{
  "positions": "rope",
  "qk_norm": true,
  "extras": ["capped logits"],
  "init_std_qkv": 0.0377,
  "init_std_up": 0.0377,
  "lr_mult_o": 2.0,
  "max_steps": 6872
}
MLP neurons of a small language model. Each row is named by its layer, matrix (gate and up: input weights) and neuron, and shows model dimensions 341-436. Each number is 500 + 50 x the weight over its row's rms, rounded and kept within 0 to 999. Numbers have three digits each. A neuron's up and down rows have the sign that makes its largest values positive.
A block is one neuron, or neurons of one layer that tend to fire together. After each block is what it responds to, as a language model described it from the Wikipedia text at the highest values.

L2.gate408:504442522479532585422421440512429464604612500505542464461590474555452568455438448483537580511550435460608533443503543535488514539562532388550504511421555512557538448549524521580530495448536494477549516403525558506541490584587456443487454538463531532579486489499516542437466452532501380373
L2.up408:477501542450521590519501409451483467517530478472452445448426447530478618514502541456477497526481468539519542436494562432437517482490528552506523616525505527528518447493503471532523520472646481458385513577453460494496557430554443432528548505511469414516495466522587483401535410533565449486
L2.gate586:455512377450543458479514521511403618480551539585474577513453549596526484558554540584507489496549437490511458554492428457490449520538467506485548533536552466486448527580517593442581490498553491452474495530494484595483454543547503513535568504485500526540544524440433464505502507544515466482
L2.up586:549488587465472450507466531474548517475512536490595543532550477534451523372509417502603503455471467461556513590476500512529513508538499511526536613472521567483471495517490509600503407551483490397472536478489505515568444544485458599469479481454552535445512393450482448586486528517501456510
Description: Inflection endings such as -s, -ed and -ing, or a following that, completing verbs of thinking, saying or finding that introduce a clause (suggests, realized, discover that).

L6.gate385:531432594464459462487491440478471471501531499442434502424460445577549528552546534562495465529539494514504498497478575420510492555450536532533568494511566528515460508480474464464456533581444432399458508567489438531487500480518603582528484471518484444531479509531573592439379474489516410494
L6.up385:500476556533486448508473569518471429523432480506466575487572405535562494615471563480470592557429496507473522460503518500522557616555507474573489501467375527503463493478538601467521470483478466542461539494523525535469487493525395497400467633476530442500563554489594514493539528354613456507
L6.gate620:555534433491551609603508454516502454481595567465458480488509502519536422510499544482531511536414564473429510481471475505509486613549551469518457533619534416484426440559440556514465411491450477452494588562580444527426504496422515473492457549584478473473367552568531454556507532614467465508
L6.up620:448415592487513520522587439450485491454466561458494498524432525527476498494573493450496457548415503520481477522427645449441436508498470592489570529538566572533467561580565554505545441446483534525492531536510507578474501452476561478543505487479425545482515478490558530485570446535476460478
L6.gate778:533447467458550453590543412442401439510515475504526478458584394478547506517540494437520480447492447591553616463515521510519420494524553587596429538478528667527419501572471485486446477405508516486364524511560583480498504513520534548454593497495474544554434455518589513533544536388509494491
L6.up778:429451546510461434519563488525531496571478573556591519443433597454459454348475432470467513535467506471474411508481536596487511506506398471496504506487512477529522384452468537508465599489453479474482475442474538525440438482453513461377453519607467405541525442458493483470462396446588420443
L6.gate861:477422583464443460505492428524481454527487441532504518498564539510544513563476477454524400501455538552525534437633446500410595479517580561576450511458467520459488485471518494508528518442424512442471517565455535597488420503445508510518512554480576489521511560470594504456547490506516505482
L6.up861:495483537401565508589546501617499454473569584485492537467499465535515524542507404541506503516531543562583513435519510455475558478522555531455394482429562459555493537533529562394485565549440579436495536445441512532460445538517643462575536489418468575443501466537553546509491391491508484488
L6.gate928:519494500440426477476455492444523487469465459464543498522448485516467445515523385451509521444563527600509567471510500539564552479537482510570487505525452467527546395475495454462520472448472548474591515528601529565516582484443436496515522490402567521526523589437493509453524511491512541379
L6.up928:514592508531501570451457458515618496485451510528451498422534494508413503527552472522564416556541420489575565525445460513540494545466441613536502593435569489520435524541539585544457464438491539579414486474510555537466520465428505499573500462495538444564490511457569574539480499502598470481
L6.gate1062:488502469493514501428447568427432567480535527519503436546523442520519458534489548462446456543541456511547474461460537588503544563483525520546490462509539585511604523505497453439491581525499503489493491553454525439421498520512487565459405541410433408559649460526499541520445463437554618432
L6.up1062:582504494438495475527422409513518445559508455514510492540605523455438460426491476504537480519544565557488530544550532459508494492469514360493573456506544440436493540519498473537495493557482558431476502465556516455469487498461519540551518548430450377543482539464478435426441501463503487458
L6.gate1096:409524501511456493492429477603438476540545514445458535555430453466459476530619548364560435490528498487591478523473551558564443481439540493443462519595511398463403506518472519548553481518535485486527515498486464432491558462501505456491468595455468518627541481472461495449542569480533517522
L6.up1096:519509537525533518583501509506475425461571519550400471476444505550419523507533515483570537588431430469541515514418481476537483549445578523441441542514468512485527538567550508471425582444488565540486602468511537510521456527523525413482482522536571558543514515445486478480457522461563459477
L6.gate1179:393435430613526535553463523498508607568503422513537449507506604407452500456551549395515430390407477478497457503471389577538456451483540470381502531418499531504554477481514525498497500497488507494487474531560513470488552453427432449509438533551411463484597437518517439561498528521447523472
L6.up1179:488431497489417549564468389563400534490460472448499522522507499529489532546477498540478433482590537435567497448519464500557472489452589540565514520527478471523592563528542448478533538474553544497490531583542526508576481533496523536492425524473579465596466499557538387569534512553467546558
Description: Function words and verbs that need a following complement, strongest on well in as well as, also for, as (a role), allowed, signed.

L6.gate229:512524506449522562527515500442532527501502464464441571504497578433480458507480512521453339565583486536610482504501507455515520468545494509502497490463491434448585491453528408477481420534535498529457457493595419588451587492440486470453476519482460519458494582472597551521433444623509562497
L6.up229:519463547478489541535539562501485420461497432521496453526450538536542543566556476454519432513515491517551534515618544606504587530546419472509453470497601513552463522541477462485518518481636475476523618495536497498512404374476504488505516499476565522544511473545497537511482452536428503478
L6.gate333:572484465411428416527533395437435600492497419513543415523429549566471474495511395490473439548534534485445453481453450522483485477490517566475539430461551426526575509608466550521452569429466519425535539513547529436522495605495507447457487515549493488579440516477423578529424429562531466420
L6.up333:528547505556520499495494513512494495526521419464508466529485533539528526550449385544560407583471444522489508464506531521407468553566487538465495487545480490457424435477458409513528586522549506438486481466586452482511410506551405482590572478558637438490439472520534518502473424516511462490
L6.gate558:466475434469497547420584477487542403540450423519665474506440592563540537464544433504552474474428500492510448471487455481496432501506399536508453483445494400463539480511513533451537567478514441463463502437460496511458505434616462477473456519487525427489536432485525548445560486533507420491
L6.up558:572542515464506479458495537404418487524520538498515426394565481412498522497493462425498461452504497419544449517544540511525621473509520556530430504574530510489500502454495538527543556463485507447538386535469453330455484478507532473487504516508461495448513515561517570584450492520511500501
L6.gate641:574455587489542465469456511521438439542538514521589536428445414490506455568384532470610552524484590493473518434487487538477520460507510506457463390374590369512492493531476552471451571577404438431575554500461534478458524522518549503439433437568402553538454493473462535450532448543486567497
L6.up641:464458507458495461505557448475502486492430497575495468444444565544537448491455453401441464503603494558472489512476441464554411475554466446364550398523550416600500512410463530467470520505469479413570521509535528599411526561460486447428432478440496519519346505572474449397485433465533512496
L6.gate662:483457529448405529342514431446531516498541431536382494474396450460558481485440471428497426504527570490586495441509424550467589521514510580542492524489472503462505463499556563556535421478485558488525521486491469510564450513403450454410404577520530463446484529473657443528526513571494537467
L6.up662:465496505535475563477525533560446471594463427512498552480539526412529471538492532548539520487599494551538596431521498495447528499503518520571474541565513385487552461509622490531522535368453471485463578447470514563437498497543540496492437444473583536501461572571508538488499561473535593554
L6.gate803:489568387504607466425417454419480535487464515451559472525562522416513566465470430516527482559504425436515531567456453610509562465570410533474486446519445558527578521460526528452456470517484515472583523525538410511487565503507498447504557532647503489456479520461547497526477561488585499483
L6.up803:393559510527469560501449575427457491623542449474535526454509512460422465457491506539501485537563496410562524551521541536546541557569503474456478546550553521448490468530457388522575452494535518495515446457477486495450410532422590449610573463481478446566496500429397550535483469427556511526
L6.gate1021:500462494566487491453517495530447444581507517548477462402535389546533465468495501607564511545433489468434427552536439548443614440510415493460546469515510469539506553516528429538541552479617464527586396453587467518443358491499503502414448506585516442439621484513470522549540420563453500473
L6.up1021:496496530567502518533503571538497514582567482503494520588551567444552480453496487469511579559566514513460524460553576525453470458550575486448471579465546441545598506487449436535495502405466519418508522428446537486475539526430539398446458536440419538465498555478502431496550468511490557450
L6.gate1208:499545501533520452622442571479486502396586518550507446553527509552484568510516490500542484426459525506510550550488441424497484490474494559540530515437557479408554598504451470616530446415488551428516488477486498463435414540589506543547448495567559538482567442404453458447478442409464494509
L6.up1208:452451557490461559523423437453469348382452565635535531409530521465501501466567490458500551557530450532486362445449541448473360508575489398511520506462545498566487519469470541486458580571534441601527527555468512444485527526455450523499532546437392546507511511518588509492538444512523476539
Description: Plural endings, commas, colons or copulas closing a noun phrase that sets up a list, name or elaboration, e.g. "six vowels,", "three domains:", "captain … was".

L2.gate76:445365530528418496499406543557547520440411522537468457529442468444527516575569598402513598476533473513453484501501534587462516518545516472501512530480532454483537633548521537526492536455404536476486510435449438542466512536476489498686477564541511513499475521555529479569578527551512457563
L2.up76:455534478585567489478464538523475483557558426448512521629487517477490539428475480441485420469464480579435501578552514467432469646578515445505486486538426495419476445480441457538515422557539497430510515519416488592557491479522459464573389457538561474498513464406462505555495559586509483481
L2.gate497:471427500506475511444541491564560527483510568492499550473585563489483466534554450494420417634555542514498556397409490441387498494491461566513518583522579481489531514455452497511586535518461458465437583414518518532427557522523544574476542562493513539522484550515483566563487529562463545462
L2.up497:513468499507536483422407569518482519496562486497572427566444421447486502467462411458564589419454467466613625495615413459490560541558515553545498533550529434487432402494542508471467483572441543502474483517507494492498445556487427486541431497470541444477535507568531528491441545479510462409
Description: Mostly commas right after a noun phrase that ends a clause, before more material follows, as in "two operas, both" and "its new business, which"; sometimes "and" or "but" in that slot.

L7.gate55:478400522439422462428547488494557485472508484508528462400472459521482471457463459526478533565545571509473471466567493503453561557451509524452544522444472538486517446614454496450388507454477583538503478498519515465515546511505500548519594510514422514537518443461629525536539530509583503524
L7.up55:398458489600518458412413402493456365520541477498420440441600488565523471494549487436535565476617488404498547422518493541467471547464500459554493457447537584502480499483446510528554605516526525487485503530538503503469548537444584376527449497534526474530513450488440550488491384592477533542
L7.gate266:461561470513445500528534414548474452500468563445409536530450514437484476493477561609496456439401512454524445504491587494509487515587547505566558410466466478567552429477390574468415500532587539508472537519510526501500514510495462533441536351481556474543443465508499457436472469477486472619
L7.up266:605474495404465447505540479551500496478531569431484483469536539456468552475512449429548592508495508569470430421441492390555506607525510536502484506434562504595554324535467423585507463493451515543499540581472477426630447375438484469527546492507485445544528535517579514466396443529540466514
L7.gate642:479484456543459480455558511492473525554484575535482443477559486580509448422478506479605482524570519585465426542454532504553480494460508514412590490549512481591513462471549535560464465529544492456538478515543524431540478491525544547450427511510461515532582587516560396541516548524472543504
L7.up642:513385565517611540458536534410520457486467512521546485439565544446452518496570504475475447488483412431590526450512485406587542488465534458487522496597476518570523542518489415445476626496500479479494508520499489481556523451495493497484477531486484498494498466444400486513570518517439500543
L7.gate1148:492546519542452526448481415461482551467446497522536464447438550546493517419499531510555512492541523534549409533466425437603484581567559605549535524431481527498453518471437551451543556519507581454459432453550497501477494478498401453452642511378559474461549484463454561466484476458432491484
L7.up1148:495484533532399586485473463594485506483476563499549494473467514588465497432531580479498427507513452479490550555520439505477541541426544512551445533512494460515486434606429535546503525469474538571490474528404508468600428561483534488587513574464473558566507512405542515563549445556408476528
Description: Words opening a clause or list that modifies a just-named noun, chiefly "such" in "such as" (products such as), plus relative which, that, who, where.

L7.gate91:531521509520495519493512502505493527441496500546571462523397519517428438538448488512500467495438518459488496600495511492524443405462553420548485381498505500436534506462585470508473527490505541478537550645530582478456553655525542433505522563444508504545527477475442441467427502520529494464
L7.up91:558497478632519509519505467499517523528494548540446471488481507495577561485449530438512571485479456506448541495468504502466516480529507468455500374468562377487477604443551557482483549456496468507527576559513479561488419501536564513559450519474542506394411410565565517443526476432478631448
L7.gate120:487545506505468554509481555486510519591485528477515447501510501467541422464450577416553477614459414451486461573486521542518551523501483563530546464476481428489526516586477423469474528530512542398553459573568504510512466489500519548582473467520562446532479505543454542549442460548557531455
L7.up120:441542521451544459460478436497442524552476456549540566458592487475528441585520485533485487497491493531484540476390504486526477478468491457523487484517533501554424523577413518445483533611485541448491506577470531521506498540539449492463554558519457590581388467513536547441474519528473473446
L7.gate204:540422433458607505498547499530503510510572400579554442526541502541441510463482565575481460464473545497563518543544499446473543482511495591519519559561471478490424519569521516515445569407463464489478579402444488572377495488685500424502477481467472490461554502557507545486502445535581461518
L7.up204:436492487466542490614478470510439494459473479536533456459516469545470454487553531490483505586486515539453473506510490479512430489519525563396515492557502516550465400507452438537412470497525497445556554491494575452494498557461463415493563541526440556464540487513424543426564525611531462531
L7.gate784:455493497466547421503544535503469508540550478443561511460498427494489395586477379458499475460476514486552510526537493454452513485575498550557452455452474490494550463537502477514410494631398527522435518423499487518435433518486505543514435454418480535546389538418405511459408438509493537521
L7.up784:439507537511484542480543439569554443565463465477579513526556441572447475565480462391526487530568441522461531463531572619523479587481418468494459524542511478514517508443450541488439509498554578480541473528484598579485420412537515456372466482486525463654412510419456491428500415488505507511
Description: Plural suffixes or plural nouns ending a noun phrase, usually followed by a comma, of, or a verb, e.g. Paths, orders, runs.